MLP neurons of a small language model. Each row is named by its layer, matrix (down: output weights) and neuron, and shows model dimensions 0-191. Each number is 500 + 25 x the weight over its row's rms, rounded and kept within 0 to 999. Numbers have three digits each. A neuron's up and down rows have the sign that makes its largest values positive.
After each neuron's rows, "fires before" lists the tokens most often just after its 100 highest values on Wikipedia text that the model never trained on.

L2.down316:486505518532521458539521492500441514461519483468504511480484489475476472512489463514535518496498463484538537523511512492551489485468533523529516540537507514494466510530450556514498483499487496513489486504496501508509496484476523447554529541529484481488471505484510512472529490457568552509514490524509523482514505510515476490524467511507491506508502519497540477476536485519493465511465487499549491469546509505522513502508495446484465537526515502485519518486486509520494465458437505481446499498499501481498550503492528494488501493498525446537520527526469523493507504543526496521
fires before: "\n", "\n\n"

L2.down330:488520521520503512517513485479515496480513481565516494496469478510494492484457505486547497514517471507552478507502464504487503429525485503522519487495505496447525548516483494472501520522508516510528557481503502551511485470504512428570465516500502475504521510508547470452539519501510485510477524516487493513506489532476470529502534522506480430483492531519513488441509508516504504495473520506473502477521502490481511488463522449477474518534482480492495526512509531498490495517460506510514506516480510506498512534498492472501539495524534478487502446519422455520476518527518473508
fires before: "\n", "\n\n"

L2.down231:557503499546522525500530497496471493481495467565516523496513503510499505518510438481539531517493492500474486537504501505487494514499504475501543465507530499507494487524479491464518538477509531497560512523520494530492561526458462494482462471524511463487473530510516533516525535509506505520479493463490511469527524521477516483486485480477499481497503521530519561536450471464470480472455494467477503499537490511489479478485478486511483502498487421521500502479487552499497501492500490518519479542559463497499506510505519498516490494508459521495464525535454502513503509500471521559
fires before: "\n", "\n\n"

L2.down264:531514519499492487496513517509501521527482487546489515524511486524511529504470456481518437492524496510467488482474457485524492515486465516461510539512489464516502506472503493520501458447535492538508493520520542487510482499457499481552549513534502493515528486535496488481521519436504482491464535508547480492471487530492492517516504497533501472457525527470508488503563476508474483473494494534479477461483489503443457507500495477503471504522460458529488489485517499530494522472489501559518457471487506531469480516502532460489532522490513462508481559511527523490479509534516517523
fires before: "\n\n", "\n", "N"

L2.down87:548506473511530444518537478508457541490481509481501512526494497527483508499503547501483476476508483457480491507499517492499485496469456517474462494509498485512460514505466486520476496496481491539524517580529496473468528493461548489537495528476503456513515485492528507536522503502581537471481509490502484487508507522532497494513484474526525410503501469491501490542501507507485505501489494504537477464513552469516476486490492430491469514515489453496483517512471499489528503491490496512500516463508482505520498487462514521503461487512490485518545550510512491515481508506477452457
fires before: "\n", "\n\n"

L2.down175:507491542453486499461500513523490563503517483486499512496507467522538471476510473473513554496479510494491498502475522506473488522526509538476520517511478459508498498470498440490499500528524481459467482482501546486517507482528513522491502504508559518555525438488490506488518473493518501503537485527459477507529491511489483481513512541501468572482479480495493507520443459467535524531524513500504459495513524542509545481507455481515450503486493522487514502463488536500499510502494537479537501538467499517510460515497527441486466461550491507504469483514515512511481488474487494490
fires before: "| ", "R", "|", "("

L2.down36:510469486502511473502482537521526504478471466478527544510460521494464479503500480478521500575516484521522489486502515520480522559513535470493507538484516484548438505513526500493466505535497472474482518526538498498495514515508492492491485464505547479502482524510499499474517506508515517476473474461521488574450506520548444499488462547473491457514532519463527508517513468502474514519531443514479479499522473462492474501518485506511510482526534498473499459481524507499508522525516468530529511499502511518497475463495477522496498460537458461513532492523513538522510491502488505457
fires before: "| ", "(", "0", "|", "not "

L2.down261:484506538485539508519479480493465535500485482515503487483484518537526468502455505477529527479524501457485471489477500505473501451522477498489421521488508497481491537481492452474553521484524500509514525459529469463517491489489537504500483480545528535499546471476538456524509528495543507498497521506457480500522541497502522525486502498481536533501518541504475487494505488490469514494476524557521478479508469534475462493501515507502512522519499536523532539521490484572478509506483517502514470467529558485483497526517481515507509531526484490538474502515471476541453481500502476480
fires before: "| ", "9", "|"

L2.down135:478514510525528474550529459506476541485522497468470492494473502497489490480493547470510500513503513478487485534504480433503525536471501488542540499457549469545472547484467492517473508490507509529526519471491498522498508500457505531510545527513523505501490511521471559562507512488540513521484492518503475527509482553501482553485502466518506455539506481489513539507541480503455462495496442517509463469515487506447474497499484500493494533501496519498489480497515481501503468518472526518510497504544498518510489479532496513533532517503490462534480528532474520523510480485538507455
fires before: "\n\n", "\n"

L2.down59:486483535486485481483496489518492514469487506507528521499471480515482485499485514506496493483486475506512473491486521486488523527501521527458543509474550482502466522496479497496522503492462531505492491537481495489505518510504483527477467452489495509526521479484532548525516496508483473516488453466463512493485527520498542489506486485504529512476528505527465520489522465540468430565492499508507524524489494491489491501541481456502548502515500509471560531490440526490513461588511544520504491495559490491469538552511520485488488523498544512482469484502521512500470560517530522470
fires before: "| ", "|", "R", "B"

L2.down171:513540529511509503520482494489489524479474523503520545527508478466469504489513491487499518529492462519525518506479498512499474451479484521503527530492510483484498498518462511528434509484490521532506474516464519559509480494491501448536506500530476494464474516498474503442566487462508515504489495489499496489511564546442519470531531520537487446526485529482531510490504535512507483513501463521521500457516494511472539490500486497498510538509512468504534533540497476507533498501466500507516490495432535448500521504482507532495536495523490478500509524486499498527518502541571478499
fires before: "\n", "\n\n"

L2.down252:465500527494502510511486490527501499480475480542555494516504512472473526508536512466525498514485485449490519532516465511527493480514489487476539509516493495520509465496453557496498477474477439469492506510477488505454532500498469511540485509472474477498469493536525508479481520494540510514492501512521513528477495527505525529452479494515480431479515472484487518475471508527452510476461461473435491506469504508518534507512461473512473534517555489504492493523480439492495441472484487539503466476469495509487498529525503484488453490549485517516526514527492489471459520488509502478
fires before: "\n\n", "0", "s"

L2.down149:452481500496458506518504476494479489502526470487509546545523483483490485506528528506497482493517474533488500534481480522478488506522482500517492483498511539492500549496495453483507498530525469513468493472502547468560491539467489454480491511511520495469466471472532456507527497524473489517460510462506497423513491491468492535497505492509449523516507489470494470500530506512491466494516503495521521511445465478496514489538487446530515530457524487495509529483515499477524478495511492543502465519497519518552482521497502527425509530514525481467516444504478455477508487493502460530
fires before: "| ", "|", "1 ", "0 "